config.yaml
n_kv_head: 4
norm_eps: 1e-05
bias: "none"
warmup_steps: 200
decay_fraction: 0.839
MLP neurons of a small language model. Each row is named by its layer, matrix (down: output weights) and neuron, and shows model dimensions 384-575. Each number is 128 + 32 x the weight over its row's rms, rounded and kept within 0 to 255. Numbers have three digits each. A neuron's up and down rows have the sign that makes its largest values positive.
A block is one neuron, or neurons of one layer that tend to fire together. Before each block is what it responds to, as a language model described it from the Wikipedia text at the highest values.

Description: Mid-name subword pieces. Middle or final word pieces inside rare multi-token proper names, often Indian or other South Asian, such as Mys-ore, Ragh-av-endar, Watt-al, Prabhak-ar.
L2.down1096:198088078199144141175051152126198131135160139145142105112135120130160106100142127105097110160118117136140057149135124148088150036178149089137149115109100082176113147133131139101059183176125135132193124130132142159092043092121117096105121142182137133166133150102112148080171102113143137092157065108190125077143119075169108103112140151136103080192140116116098126170146112084202180142110063148138201133158127142130113110124105108102184136067108128148110143078129140132116116144164104158115158077107091089151166103165109106145134132136143150108151122122179127100084132113117153163

Description: Mid-word name fragments. Second or middle word pieces inside multi-token proper names, often after Sh, H or Ch, as in Shiv(appa), Ash(a), Mash(al), and occasionally in ordinary words like shoreline.
L3.down15:138165121165116098126166164079132153168139115148118111157100134174111107145070132125139147100140052129123076126146154148092111124069156156165151115101135066164167149128115171140136125122138167145184153103124164095126116098117112118111119109062154126105107158141164055173151095078136125100161129144123162185113115075119105161116135122132146161093152185130128087155129108090092113143125166205090092121080161137092082130084141148153080139092105058063106163144126160106131135134241177134143147091177136121098214141133132123103072121115145139144136143102152123114142106152100155091
L3.down239:110065147139098143141159148103157177146089097139155079085170103161133140095130078125112166129090116132156125089166110138090069116159155150147083132167123131142090147135156147084102109130123100180182071178167114195139160104079088072130102134094183156131199133147160159141120128099096105132114084111125106104118111089091122128123129121153122164150120135175136083162138148107142143110104053134150171109150127184110141112151102083076106151121168137128103122111112089147116109140128134152095064125183166110193134120157126103144148100141094135116181072119143140091150158124113090150
L3.down301:132088083080171119146137171117127145153104152124138159149143122165141177151128154068128134132080117143106159130158104074173142112090215098109236111101124108138122146140178083117109119131123173112118127167145172195069090138135126180084137100150106147102097130047097156126164128217114146076129046123136133160156129124127169130114136177151186107125081173151129100141117174093113105101109195152152125095089120118085160158134099184107109105177097157085146102089091171128126108077106158187132146101118123116116154124135138127108121150147158144175170102085075117135178082072097127083
L3.down331:137077063106107118152118068158124111129182178096087172135190049137141154162148083111121109111115110111104077156131102132126098058102202119121168115116088122124132111116158087109093126149154132115152102104084144059140128125125123135138139141129100069170119146154173104126131114097121152185164116071174070156143141095095089081149107138121134115158114090116204163160102155085079125146134101147150118161130093114107031091065136145053094161126156121066080126080045136125129105143172141122159179124088114132110101147190151097068134116194113118175118103124154151137114106157131094139
L3.down1366:158168149119153107147146175114099150154124146144130085077132144183134048145129086138109052137169134130088129116120164162093125127086105095143115152181140147187131137149101160142117129153159135134147105140138170183117126149143154086081148117123144162131118097078146077070078117152050122150202170122142131109160151109113077141142149134164154105126156143128082107065102143069129067140093120048122129095109065146126131196146099126178181152114148063115116168152069163116143108129109086183140147148134113140128115133121188073067154154146131148129090110127163175143142114136100127113
L3.down1405:120059167145147134178154122097141093147124132101137117185084082162101153138145107120121133122134078040143121192131150138137161125098118135146138180117135082162085124180096167124077101186112142114140119122054073134156091133131150133128159108113111201149140104157141115122179107137190168067154091138127121110099116124130127151166088131132146081087156140118111080116143076142162124157143181154106101111125153133072122128110103131132158131109132099142125133134104157192181159105134114076123124135143142047115079170084138142113103161076152142156178106172174107175105173163050089136
L3.down1436:113097156070129109097125133081136093129085131113074166117169111153152162130115133164130120110162112125137112150135152126107133114135122142144160180098101123162095090153102088112053074171122125118162115174069157083100141099082152076118139081139116113107167114129082175139159162095191127066079120141179119180113138158144134182115136164113148090136152149114144076100198093088129147155150163139103145131133199085141160099116141134078144190120125148113162112157108133079127149131112119084094116146107086110125144093098138080174093086110136142172085110134125136124198147164131153142
L3.down1566:112154141144143066111091150134141116132115144079099139088148120189154097107114108142132078137133112153148142140149088148111091143152150137122153074115122125081096140160207156212093125074090138159115167096059144151140179107074115173116092105145129070111206099127110185093125172134102135183161194191173150148052168160075227115141139144165150138134099159131099110128220159236178094187098154132121151105064114098126106113088102136123167103203102117154186175143149141132145145134128149113123043116106117111137140131076075150113116112124093107150149103134102145067125109137137150148

Description: End of proper names. The final word-piece of a person's or proper name, usually merged with a following comma or "and", as in Schroed-er, / Marsh-all, / Chen Y-un,.
L5.down399:092168168155151126155096161119134160180107142121175116090150109179062112132114123189149111093132141162146171133199141063201136086137138130074093126090125154154091201186136142194071125072108139092157140052127105076144126144131151030125107116145109132144157100168145085104118138146134109155163133115148172111125142133078108113152129136185181147101055108109112117161074142159148144097120139125152126189136138169109130142102143131110186072108123163185145133128143032166183128130115149068135148133150056071169132136131146147128174115157081139157069127122157103147114112146174068103
L5.down540:092119126165099148142139095099183106163120120183080126147024069106122109171128124133048102112128074134109141106080116118163189185129189165174160136140106137100146160092224058137085136167132170106123051157171105111112174178192127116083104144108165113134121162081130117122170093085149146142089087183126134146074120133132153112125151138104136105098132075106109141159092123131121159118215145133058159120145114095167092135137124167139124072179106081152105163154118083137154133154140188133144110085166159154108146130179140120157119096104135160133113133163115142131093115119144107151
L5.down592:077128098142090186112152130158152131135187154162136069109147099108137116109138118087123150155062117136137179153159057097110130107063117102127145110162116125134098152147147131104147145156119132107114089131171115136176164183081131133131078096158172170135109137097111172146146139121128143156153164113078133099111110196152143135183140100132145145153095173115186095113162133086137113206155138116155115148214161110167119131120080151127155125164124073118132137134179101103180176128129143119154120107158174165123150131094114090127180159107133139178125126096112100113121147129170130096
L5.down1498:128083170160118133129158105159131168202125058113141055098129165117053112111113093169113170099083072133121107156158128175102179143161083139129156133171087140129143127116143084089098112106189106124115063162204167113145132139143129175135085135135091145184140072157155113078140139115171135162093154164112143125178085157130139133128215122146134088063119129130121106080122064110117098129151134167087110105128218117121085144135094089081116108147121122172133080113118143194155134141133090108124139185144125134144132186141146186114173169154115105079121133100071058119143098102195148072
L5.down1730:175123091080067138120148089111158096110074146141129126172185172118109098126094104108104125070150179172214050153182150105088095110101111195113109108109124108155164136147153093144131096116177134085081089183129192116148131101137155146131123172113119148150136130094158094101150156116127091129114173077135161144148119149210088125131175169091108121110159142127140111155121152143106158125106113154143100141110113101091100085146128120103140124151120155166111062105116184106157104093139156114134083126112175148218170140168110109117168137095140116093143093136085127048091119124093102107
L5.down1748:202094091071095133085056145093121127154160102114146087138134131111061140147077083093157077125172165200130133171123100104182164062126150104142146165120103075085085148186075095106163155120168109142121115129163142102108144111092131109162107096149164164133130149066060181067120150108103150131081144112129102089113139110137191096098127119149081166145112135114140076117125126190114155090131143116056106163059144157111098118110139090176120079165117099126113151098127117106128123181137137137116139140124145119174077123114131122145145144157154115158095071129124171165088157153127130136
L5.down1929:156086080131140125145172169072123136104152171099135120084118160188147108146117152093157116162154139086145110206118058124136139152021140103144108135092138121145080189139093129072180148079163118113134189131081179160066071170096104154106162142161167148130117147076114124115119119099108161146098116182091133108120124148138121123162187160155136085127064107146191122084054094121214158143134136149104146175147140167081156136149132199086078110125137155100111154192083103100152146168130102139095124147076090142097143038118073061168120156090108129208095151148177155152104170109109173149
L5.down1946:085090119092117186181097152113167129145102104147120137101161135166152114157126110123155084055128149130121125130129131102116122137071143166124132180163166125120135147125241167057174103084177121099144156139101150191101093141084100131145186089128154133126112137084114144113113154121132103135105134204116159148107150191198113153099192180177176108133068146139118179121104128054142128090143116131151130110169081067172155134134144101122068075135112121146159173138153128081063197117131158160131159109176132116101116093147105101181157144057142152102117104123168132156129123115159150159

Description: Non-English name fragments. Word-piece fragments inside transliterated non-English proper names, mostly South Asian (Indian film songs, people, places), e.g. Rajkumar, Shivappa, Pondatti.
L5.down77:104166136131122137163148147063135157159147122080142115111111212197121166041129190093130105144160119094105136171127152104118132143195113115103126128111158139131168156079148131075101164158213195113093155184127092122115174065113140091149104130165138100180083126130018165113174143128154106114149161127181151165076124146143160109118077126099138106138177143151128143159059154148120140132151102151117079122129125138136132107114137138098136120087140120137106133086140085114194133136150147117085122155137121144109063112107111119161112153140102117120095182099187134114133132122096144084
L5.down554:186112134138129169138133139111110129182149100138142158134131198153179109153167120094106132094162142098193147163100121071188138122148076136133148171188141113170150107077125172121152113134172087122092130100125157103143133131192152158076134138150145154148155124138115149119090118151107120102162197111172126177125106121029146133099067118127144148087102168167070119128135153077170153134106090136122079168102135154125142072115136164109139102118147087094132130147137176112129134152159104125142160109158108109164093147169104096067097156157179057146108114062136186170155107146128091181
L5.down886:143119110143077130130118117100157133117142124139150149080136113120131061089169157110098122234146082143119131142149131054131149127152104097167142141138141138088109167122200164087071107124125125123135145143133164118121091157110097129132163119122074189095162139135145150069142098194105139122139112095118157120176178098088102148129159157142148154158168119146075136097151135125093115099116099155143110218123137193116094153108148111151163135083116107169154088157158108128177118132115167183163145150095105129108058163128115154116120117052155125155121166044165150174100194119102180079
L5.down1640:143081080157168177098149199170168166097102073210113122084077084179100138074162085108069108137124105135139131158106153135126112109158161156180112136158088134116151109132100106087116128111093156129129109145114125105105151126152083088139153174104133130129171190056131133187107151080150096076152124110130127175101068118085107147118092128115137129185169116167153116115152076149101131089169148082074144083165112186122128136104137196122084134085156112137143175081111139142149104098178099091108065189153117179120159148170144092171095095167071141130115141105093007165061167074134152095
L5.down1766:178142061110124172088192144141140088102115154123190101128121166193097145095108077143184088117130099139149122133106122167168100115071160100109160089167121113106088112114103131112144109149117094129082167072122213113123148090153136121182089086142169123138102139138091102041162163146088109119179134118147120078082135142034131097114116136095192136140105088148124079150170120175099136121125131195119132123133170133091105126111081122115104066132088187141166104085143078123099128116120128111136065167159079114070130123084145096158092126174145082134107098161089106113133091110108148153
L5.down1770:105156149095117141168135151088131158156141124112174166118137122126133102191107151117112142124108151172149071121157154152076122145149142161116130069157111100132152116123112101109117181182174129105073104094142163095074129097127080134141144036181087123138179125104093115165163121100141163124168120121128157098090108175161147159069119182096169130105197159169150111085141061091154192094127116150122092084148163126153125187102072150090148151031093103123119129174131053137123178110163090156099075160170128103175127127111103147087098118139144088132081149160160112120175049113143142130
L5.down2016:127200142064162129139172147080152083128189178103192144172035105127108134118106173133156135104145175154107129118145092154166152089074074186154129149103150117144117171123173203100158115114146107067085135132111146190147108148132148140078118144134121150119068151143128163107108125097101152124156169108088157090118151074089076127133121141149157134082130110144079123102096118087106158101115141161145118080140081113078125100126086108131128132177082161113131109148147153119138145145115123136126092081108149096113080075139135165182125135138137129149115081157108050147086131117151207161
L5.down2261:179078127113102173135151090102129148098104133155057105087129068140136105107072172063043164122203137115168158112160153140083138134159061109179111177150161100208142113100121101095146155134150095133140150198108099169124107152102119131123204150139138197135139103102132106114122096097120114071160148041147046132133101090095147148126098144180136188138160131149129085142161171107107100129109058133183081145123112159156117089110119116109179112178076132098124147128100146137174135168142137195116066136114171129146096094173142121160105146129131109085158117126217113111115162091123153136

Description: Preposition after role titles. Prepositions right after a job title or role, linking it to an organization, as in head of, chief of, director of; also employed at, generals in, released by.
L5.down612:212117157097163150145088089132099089126125176138100059132185112180113143129085145119147127107146124120230190142139088115119143120178147120149067143124146140117107144123094140178117145139107099159107146159133125110072133156121144156120130135142056152155107111176060176087142081123174099173028114128123101153185133172078132110118142136127136111108086093089119146094178122170104133117093201128174139123125136161181185163113150135124141169106148150176229096106098149126100084124060052152118054114127049155171122125190131144178091091080118126084183154108126102078138145152108168128
L5.down654:068132185087132118126118093162116081134118108139167121160248125105104132061098103165113160109142094111163144173132113112153136105102104092110170120115102149159091120074107104183147156148109121141189065212143132113109141160135119207129071102102049158129150077071092129117128125088147131168118164081173135092132128128104125098139117134121125091143094145151102129071102063154135115104103147103130095140133178130092143130146149084138147117115187075090165099140135125147046151115125123106118122164199094105122121109189133112150167088114099145156140168172106153124110180131138108116
L5.down759:054110108099100095076125118109165173101158140184148115143188110075149125060172146060151114120126140146090120096165128104147138154120113106113168105121110140177086120106094131098126133170145114081114195139149070166115153110142135144109172112105118122067104096107134160129112110147117069197076117126126145019107093141144107128096120151091152171131075170117163190102099108093123115150154139086161166130164108113121153096145066164104098133167162119095106134111103104127111169164172128145146167116112093171150108072150171155116141110087120146180107174212170093201151160162104141118
L5.down914:114139088085137160139070102112136189131134161156165160111160160097129114073127142129140153110188142118133105128165133165083131120127094148141151135126168159199126089143133099072130138172118089174117149159128150127096123156101061127106118085056080093132112116118096115059112161105130144120124121118161085093164098128142124118067167102164167099121142145058087159197106144110176178132115186177153117116073137146071108142098144168145136077138060136179176148155132136187139086128152153121150109165133146186177134118151152080114104178108128153114056134165123157105152190095109163179
L5.down1376:132097078104170211121169139100130140188137098163127134089212152112147149162109133101141116154176172142131117100093161136135095122120090096145141142117095135136122115132129143082072130159097065143170162154132144102158157092095083144168114086122119114143147165147161160097124073148127101132120139121104141107168170106074106098099044096160141109103115074105121105127189124091071086159110103107105137191151178102102128103185179119120108127133147082113156110195100177144123142126113193130131171168190163123075119131167097100161137104138102122088128065156100171144101085126125149081
L5.down1400:161083114132100132083120130103136131132099103143171140127181118161065129067149120150151170095207181130128092112097121103133129179159128087131116123115158152156114130090123144140053131131070130104087081147125119105154168178161168078087120140131144141105138126100104120151066164120156118097080120127128117102118098191074130122147126156129162126142063140104113115136089119156061096142090118141127183140122130094157112093097056122142107149160105121162118115103136144119111116109084128112200111145176096152076104165118098110107121083157084182171124108148108089213141119135169115097
L5.down1740:052118160099139126110099090107101100129117184098148142123156135071115161107108075149123175106151118172168154155141101072091093128126157048131149137161106152205123114166109122093100146139145149139102094126117132121127103111128090125093103052139122130096135092159164188150091124102089088126152126096047086161107113148136098116095159099128127151062155228089089084124096106091071074169159158085100110139168065159151108111126147166130187103125124140134151130094133151134155098100080040126104089162133091117199151111119102148140075077136115120088113096167175132151130138137080117125
L5.down2129:092101201089135046092092113155113096171178125119095068145177150146120187136165158105141139131151145059151104103160126097160114131120070082115113143143117125069111077141076116167085098116098094150129157087105069130117079093125155153192178164132132172112134160131129137184126125147172092107143196140120077068102116136128068093125128173140069088085062141086140130118128132137072096140124151108120197197152110131154093096164143118112100114103138128116155134126111131140074153123165193111164172159130143194132112169125128197156164077125070123122083176128157123149152130146110099108

Description: "of" after leadership titles. The word "of" right after a title or role noun in biographies, as in head of, Director of, Governor of, Duke of; weaker scattered word pieces.
L2.down612:143150155122165091111126092120073140159147133102129119174117189165113103092133106120142135115121128163116136098141117089116178140034129152138086158123137162110119059076165176082146156150124066140152159103077129106118073119135129099166135171127122108094110173217146100116182144121188166112037187146203109107058118153140127122070157134188158094098194070112129107084127124173108089108187144113139093115120115110176030147097098116182121143141148103158066117148159087122088135109143156086143101092155147115156144104181107161193140111159164138067101116159134105122152106163149131130

Description: Chinese name syllable endings. Word-final pieces of romanized Chinese names, like the ou in Zhou, ng in Jiang, un in Chun; rarely other mid-word fragments.
L3.down89:083081125138115104150088143143105151096176137109153093133144175124209173105119150049119156161099130098113131107180078121109183083072107056139161141066113085160135100125182136122084099083191133178144172137088111132148080106141113141091128131188157189116092132094171155156124094114125158153115118126146137113083095113087081113122158145155137133134140183111148121186101143094104172153171086090104119140141130124138126106181118086129108112118152095111105114075067186140143099113112107146076196132115157118192121165119131123090203150112118089080153127126187143080066146135074143144
L3.down397:131158113164103126141130118198103072141148069133111120177027089184154067127161074141116126158113116077175139122085182156174140148089127162145134173085081140149155128134118137170045090157127139093164092149148086115154109138150163115165143087106125099128150118162112078107150111152147108115159147141142151110127132159139109100130116133140113146143116157091118129135095164130147132125097137155084095130119145152141096116144124072134126091129131118157122155122104106121145120099132086141100138124061094099090116177138124095136119143101127088144122149137094126169142089122150133180
L3.down480:146138135182152117189096110092146169130170130120144116085127141146160147133148119163131178199102128114123124107149055133127092157179114070121153133134140130103173152094150132128083132132126107113132135179078083138184086137153129150129044089142085216122188115096120132166146100146083147103110134121146115095142129115091128128155103136131097095088174188143123073175104161121148222118181034146151163136133114164123128105166178134075160141126174119136133159048104128108199173114123154156109198115107131135186165176148122131161175104162146169078149123200147125128134125126126162146
L3.down489:075145125187090106130156100077121104179171151150074114195120128141089145128101098130146151121113096095139119137160150196105101104103167157159141081149085117161124091149115113138108098134113111145090136104130114152116083117168104101182149108152099169133091111141119155135115115197104124124147138135094052154082166165081147153091109168129148138102131045137162120082101117058114134141096100178157150169092145115094120157108198062155127142153141073153170160180104128094039146090071179124217102100144085141133152121113130145196086110076145158091078096196111188147117153095166067119
L3.down825:162185107138127117167129147090109097142177124175084077165081079103108103125145135179113189152117166157137101127162124129159120145130130110162099141119122137157115130193094130126126131142059122163133150152137094113159137048124232094130124124147061095117137128090157052139118024101129136117073129162113105089081109124141096068079103200151151124132131151142143058217116085117153153137104080151142152112130107139073141149108130169083143150038091178106131106104101124086131128129115052105216151064124090117121136127157104197145167091081161088109081122126218116138122121166127091168
L3.down964:126125117197138151129142111104172099117175137191085129122094160142148093143143168112075146130136117118154096150136126172154090141113140110148119155098141103106198094132089077148114111068104120197146170124092138100137153173098118098129147174105175117131170156084166055116157093156141137180100080033142083126196130130113130064148136149119106123137190183136167149093076154171149125178096085095153144063160123144126148192078164133091130133112129108139145069103076156140131171103067144104112142137155079083148081108126110149198148145147121122073163153123150092204114166080064146139
L3.down1737:110087118155145103107140109116160155110136101155131107145164104125170175133211116198135154072114153117120083134073094146126136100162131113119157192152126089147107162133173165077165098147136139109127121092135078183145124124102116095138158126110131165201056174043124158150144114190094154148178178159136119096082069140144136148130109147170139095147148060153171071148120212132078183113125124148160146145143165122105131205088128145170134135112114141151085134155141103098159107159120147096140166086122123126141088140127132107078126116117140070078071111076129129118158109143178124115
L3.down1924:152154132142149174126126090105148064168118140110124115089132142110084099192148129134156119129088202061099150142095096100157202139064161075099115157111167104074163109135141119142126146116111086131121118153133112160146192133100138164166108181093128099118133089138104133098127157133131115091154168099099073169095128097139131198161108170118140134098120085087140115097159143138126116086136140145106079128102141144082145160138104146158141081078141134120101123112149120109169096139173112198126154125148142162116080126137115140162110108168116142155063148046092174088136149222090104107

Description: Romanized Asian name pieces. Word-piece tokens inside romanized names, mostly Chinese given names after a surname, like Mao Z(edong), Chen Y(un), Kaor(u), and also other foreign names.
L5.down435:140139112093102166162160163147170179192086119146098143115106118160131131099150114120150166118133162097102163104173131102154159153098124153137107152098169114140166159147130171149128111102132150137122184151124102142108138123108147192117173114134107131150155127195098170145139172039165150134127181125091179144109131113108085127116161126127111118147119121145109124112155183123133111151125091073157131091141136160156141139128193118105110106096109150062113083113126160151108144079155095151119121184050097115101103172120144116062100117143142103099090109083127141066115105154145071106
L5.down842:135118119161201096120175096161154142131130101085073180127127139151105097163055066150128110099149117118152137083079144133193105131176095127095093140122157081168083156102129141073113136092130132103156173108122104132169091078095112130123144112171125139164135124134129156114093117144199097099117131110135158151126084143159143136122136159098092082097102169109137163162113089114154085124148160100127129148118146046148151138118116130152134097135149131052146119138108122208081197169170112142142087176126144164103098125159057106120122169169149120167156122133114152113102137135184079119
L5.down884:117139120138178117114113098172111154135126103129120132144109111087102127094151155128138141147142155157126086092108050137145101158114123135141146093153130099079074161168126105108119111149111163116127141134066102187142163154085119147194178151082127070167078077172148144087147157127122116103170139123115156186142173073134120148123124156078112129104130083115082175108117108138177074123065088104086086137104162107152078148167159159190084164158189126173131128134123088149127118113059146138105091130102118180128135089102107136140120140149097170101108186129091088110175108119145146120
L5.down891:134118116148105125106174111152105164172117169139173112132063165058148211130105146130146130111109163150142167111138158103093153096077079132107150082124179107138120112118192158066106101110140118061169132117137137133093109083126099184137117153146106155118182121133114118167145156114127155135159200189116154140126123175110134137105123153109139108124098134158146185138030158137079132134158092127101141129134123096188141107097106114115162094148125131180114158109162158135118136077079149079132161167090121171086137120096142128137180153153141136158112167142190178098052171144148111147
L5.down1200:127140140122129098138155115126123107182124177171173151116132149147151171145092099065088137133192152130169134143114098131111195121130153112097184111080168173087149156102109134087104155124154181135121071159130130175131150130083182114135146172179127084182136166155188150134091124177132171113141131158091160169154069103140139099129164132075141115156144104149170137143130099135091196103104138121088129061100188093125113129136132099168145161090123114085097132098067086115128140070100123140133136105106072145146098117105143136121171135128127145099135230113154194162130088143164102117
L5.down1293:142171141142154073149164154148130096204085154084186150115123115164125041105138165092159126123143165142116098163152138141111130089086079164108100091105126114136102155145135132098156159166103112118107163151138150125182128139106113124103119130179129052124118070121126169164148117142082142131129117170133199116154113163102169172119135133131088159096130181082181114164161153104150091125144218132085123151113154096155156116186147171168126112153118151097170092202130109164120126189088155161055109105116108188157155108130164125074139128142074154133181104152167098158112067136147099125
L5.down1804:127147158120065144106123100158097156151118147113163048158167118095140121100223126102135129143094165101118147158168152099129136122072106158083147151062081081088149168154105128125062104119128152113138130141135146083149124069138134203148133143073130136115165151175121180118126105158163122129121123123082165165076117132142147102090087118117141122177161181160149121136174102124084173078150186129157151154083109089107154110084163084174145150088108152130139158162110143137121133070124142116102202098098141115157096123167092103094101189131086106081105105109145100090115096155090130083
L5.down2230:172103149118101149132146136114102094089140138156153093134113167122134160150052134129139174142136126120120181121113179146147124116071146164139141140106181126157129115098146150132149143160092133158139139116147125144036107213142128132177158126154052159114074223116165092122119079141108154137180128137119116145127194122108112100129100089121132143131107103168076139094093126166115135108134135192143160153061123185133121112110100116135133096109083138148145134128156138093168147118128124110205130101155124172056180126123151121125171059134189093074097187180118100129125128108132173143

Description: End of name phrase. Punctuation or verb right after a person's or entity's name, such as commas, table pipes, slashes, dashes, "has", "is" (e.g. "Neil,", "Hanneman |", "Alphadyne has").
L2.down1199:175139082090119119113104137151099171092110118034150107158092099165132157112121154129112101063162101143083081104177126144099165115114138089152141104113173152136120151103106058183133126149160122129152134126130122099115127124122113122098139133080119150106120102070171140099190106143118126081069141163110110157121139122141095115106153114124136219107146119089143095138170195144069095138151106129065119128196122121131126093101127144150131144118102073098123140125076103133156104135132183144099132145181145111114086080145078135094144111108120077091146098168189079092071144107112147143

Description: Start of second name part. The first fragment of a name's second element, often a romanized Chinese given name after the surname, such as Deng Xia(oping), Chen Y(un), Jiang Sh(uo), and other foreign names.
L2.down1298:090128127131078098093095123182132097053108096102094188077125059116141124145123083127132145156093089107120179103052151125163162111082157116144175172139116148076130172137137164130106188090125084176109124163178176159118133138070116124111128098143149168085083135177102156093208125075168168155144097125168147078125159115125097106095144152171176142107116137155090105097097130094133093144166160249144110106148083085127147128143107164098105150170142072121116122051137106124184150139161151155108103159103141152062119092083170159112107144158193077138085134159103098116102090121118192094

Description: Token after personal names. Fires on the token right after a person's full name, usually "of", "and", a comma or table "|", as in "Sandy Schaefer of", "Denis Bušnja |".
L3.down154:086141112115103155143145167070177140148139110154142057137126141100136131195209141052144169203162112133065139128198064120172136143154131106135090099106157118115147098117153155110090170146126150144129172115121051109143139107146118060111069070167172143137052092134064138165165158102126102143179131125086161180096052187114165109199101115120180070192113175088152105105185071166100111150076126127119170129223140150088068087157178103107144197140102128106134092188115090141128095093158088123154156113115083153071131076145090152131054141133188141090110082150116157080117103178129068127
L3.down178:237102134149148121164060146161124138148101123139072079120154175116119106096093095130078132137164113125085156153166144175127174156156152101149163122119139157136103152093158156113156127117168134141096143131101146133153140152140151046099119179147103112152145108202147097128122145159162119121152176183099128065154138156132146119171164136139051122126104040165115074156097103123061145170097154163172117118179176186095081170092122125146103136148134128133082100122139148101130109114111135138188124112199137160051133140085131085156131156086106101135133168104155132153118174137145146181
L3.down469:109143125084093144132085149152105114150125123123164111096090154146111177116127159114125092082128095148081120115153118133160246152129152082127118162083153126161110123134105082086147112141139103135164127136128095132117162054056067088111133164150173066142083072123143128172164075124126182161135086153102098133060131136100150109132169176141201116175174176123142089119097127151114109124191176209134108138185123143105119146181135148062088090144136079109110128094131082082159103168111154139164159190064179173122101142071073088139146162123088152131155129081138117077131102117123121133
L3.down493:149123182112092112109064164127083144175119100116140175156111161095188113096084122145067108147183077141148127102177158127120168116122114108149133118158153090138134121143075075072114119159186154090118148125112109167123115109088067165184104141117099105158092062143099148137108124124090115129138124174160189183062118087151118139092177151126172147130127167181168114138122143145162139095163181132083151095137064126143152103070046110128125095134137071158114106147095162132143153113146151141118141146131116158134136148070115085116143179166126145153127091109131135049107099147195159191
L3.down720:084135131142135134175117035104063140162038171081120133150107156136154148110121145184129070112143172110113094175128141106121158154154097105104113088111149178140098149151118118166119175157171131195122144059122120134113164177079128178091098103129115115191134136162137154115163139165193058124153094127138137165089123160134103182129137160159137186105192123069150116145162153082149144106151195137129139156151102181114118154124076182105139149178142105143180116072127135099154123102157143073142160188155143162125123067119131134140122142120105123126158080086133121116083176147120164125
L3.down1015:044146144092137121046084199121173108175160135145142081092128167063094158153091112137067097118171092089125141107134088088123116142104029047127131135106152112105104173100182099103090176130104140159110108156129129102134148129147140085049204104099147151141136173128157138107154157084128110198062107083128169122117130133125133149102100144116118144122153035116106112144098090148119130086142154130144111111140139191155088102104080149135140075134132137106131128081114115112228011126150140135126162103106139118119114103160138104118158113133143112127081155070101103159169138132167131115
L3.down1619:093135098108096097069092190102103145145174092129122098130139179169103120151115119137128093121185166119105174114175104122104149117120105097066085110161161101135086110169125074138126151152131129153163094164110147177085166108071104131119151107115108137152095036164095187059157138100110107129125149158126083134116109119097126135045119121159128088150149149137101080058134147153144117092108176140115167145170149192123134105147118149060104127095141086141108169153149095075140124122151198112144181090203124071108115104170151065129159170108121121128108139131191150112097102128142157134
L3.down1995:202126169133139145134097177107077143050117056119153125155116172103098116099088118143175033165155150182141149115133125146088156179162167092123125117177134126139128062092133206135157042096108133090149102120104105148114099081199149169163140149085112118142133089153113127176098147175113172103095114120105125156156147156154099138117087107154193105151100086140148111162102118122160133145083161096151136156092138127132124158164122141079161112190153124117114130130126129166068090084065122158134111108132115112154186147030098101154149101132085176202116081152141148061081150153183133136

Description: Founding and affiliation links. Verbs and prepositions in biographies that tie a person to an organization they found or belong to, e.g. founded, established, member of, Director at.
L3.down899:065165110113146102076074140093067165151113168080122105138153145141079160092186178168141185111178128168126095123125129077120127158152096136153079169110168164139127124176124126113162076117135119157146151103087144082104097142129069165127118095115170139112143177100087119147102089080109174153099118110166122129161147211108073166087140128087123075140147140125082138146133144136112100157138139107173081111113105118099110135142054124153134160101149096138169128060086093175155122102115147104133144173150098158108135151115079138137089152120090132121135117158140170091109165110011112142
L3.down1248:053129119084158118115141097111152108160164113089130134094132100085147191115190175159160142122133134149131094120133070141069142095158148068171120109121110113119136167144132120175118078113120110142147133142116131134129093158158160150172111126119081169094153110166108135108103141111139119138138114125058118153151120140111131076071125138110138130095166195121106091150134114153205154133149128127170177122144184121102174133183114077126104143142129111098135093100154094161127103166180113109137106122206153149073122168165117108131131139146130134093078126121095148093117163119188136114
L3.down1387:086140143100106127153168095133165110139180105114162131047190135049129155087144080173116107114156146114166080141066132177124089146074137084086140121084027134109137150156078125174185164179100120141099130132102133153090137132105153120165157108089151068109088156143111163127118174192107062168170145116169137162134096112106111107095113101139140100135110116127140081126119192149121109136166136121101146113137129153127055123156138179146122111126125088179102119113109106133149208175169130104123111101155115102102122136146168140085157103159144175128108076110126118182121187191078078159
L3.down1587:156185174105059115109076174168110167077085107147137151120150158141076139100182094180098147127152110104125184101101178137124103158168131106116145110149093145098154106137126147142151107174183126121083077079111126117107117101119212155134123095097103116205146100136156139114098113099089075133137129139116154151140120090076127155127075215156143103080123114100166140103213068100081103127075176157181174132120144129110174087149191174080134132147138183091181146141144149093158119064163123090143132133127126136107203129138165082119177084118127112152143131068146109160170140098096112144
L3.down1608:122154176150192096123114110051056187119135177145127113176176075189141111077141116146124169109200163122057114113135077118086101110117136125150131156149126116100084127140122153122125084178132111151165141101093163149143073117147083146136115149118080153134105119128127129122102179102087064133090156121153143127077052108173043159079151108148114151135099111070073108119173101178144063122114129110154180077126097088111118148131113088140143117100140110176130109099059109152106134029173126114164137153186096064099161173117153052158123079167104135098088166148056091106125113153143069161
L3.down1802:138092160122116103195151088107144195108195127107092110121172113100177120149189179109149184113125086185123130126150102141139142129146106124107118161119145144097132123099135094093106183092124183126134170110154168116142091119141094192130107154052167213155128145091141107148183079113098118150140171136147111095109094088119138143152117104143106170097088170164103137146163135192091105072173128112161117151111119081117117122082147072094139139102090117143154118140113121100167194164087153187122147095192127107128133103081116092170095148128128146177098153124079090107122179115172077168
L3.down1992:170140136131122076188112149171088101189146147143133111187030087053200141092154124087128122108137148104104102094169057097131113110175176166070138108096099105100114148096105140091174167138156136122111183122160133127116128104111115153181134130100175166101093077173151096065114115115120122160105177118163120115133101142130137132083145101162135157157125089063180165124202127181087123061160128123162130162119113148081203150125140108147167145037114155103183109133123112056140146142095156206133191096145079092111113153142107153132149132149143134075132124106151151113128154111106096212
L3.down2008:085061095110145091138142140092116128079125130125135046087174077131133136088150136083143125088087149164132133176142113119104123153176130102164134142096117104087090142088144103025137138110138132142130224094122144194135098191135149110138158135168123148154100181110135171088209131143104075116134150116119107119052071188125089103092103189092160152161160128137165087084140095148185116142141130078156103088127134163138126141146146195047122154090177168136152226082102120137161100147125095118140155065176144164118144103177134162147081187128130154175078104133149161067121146155089161114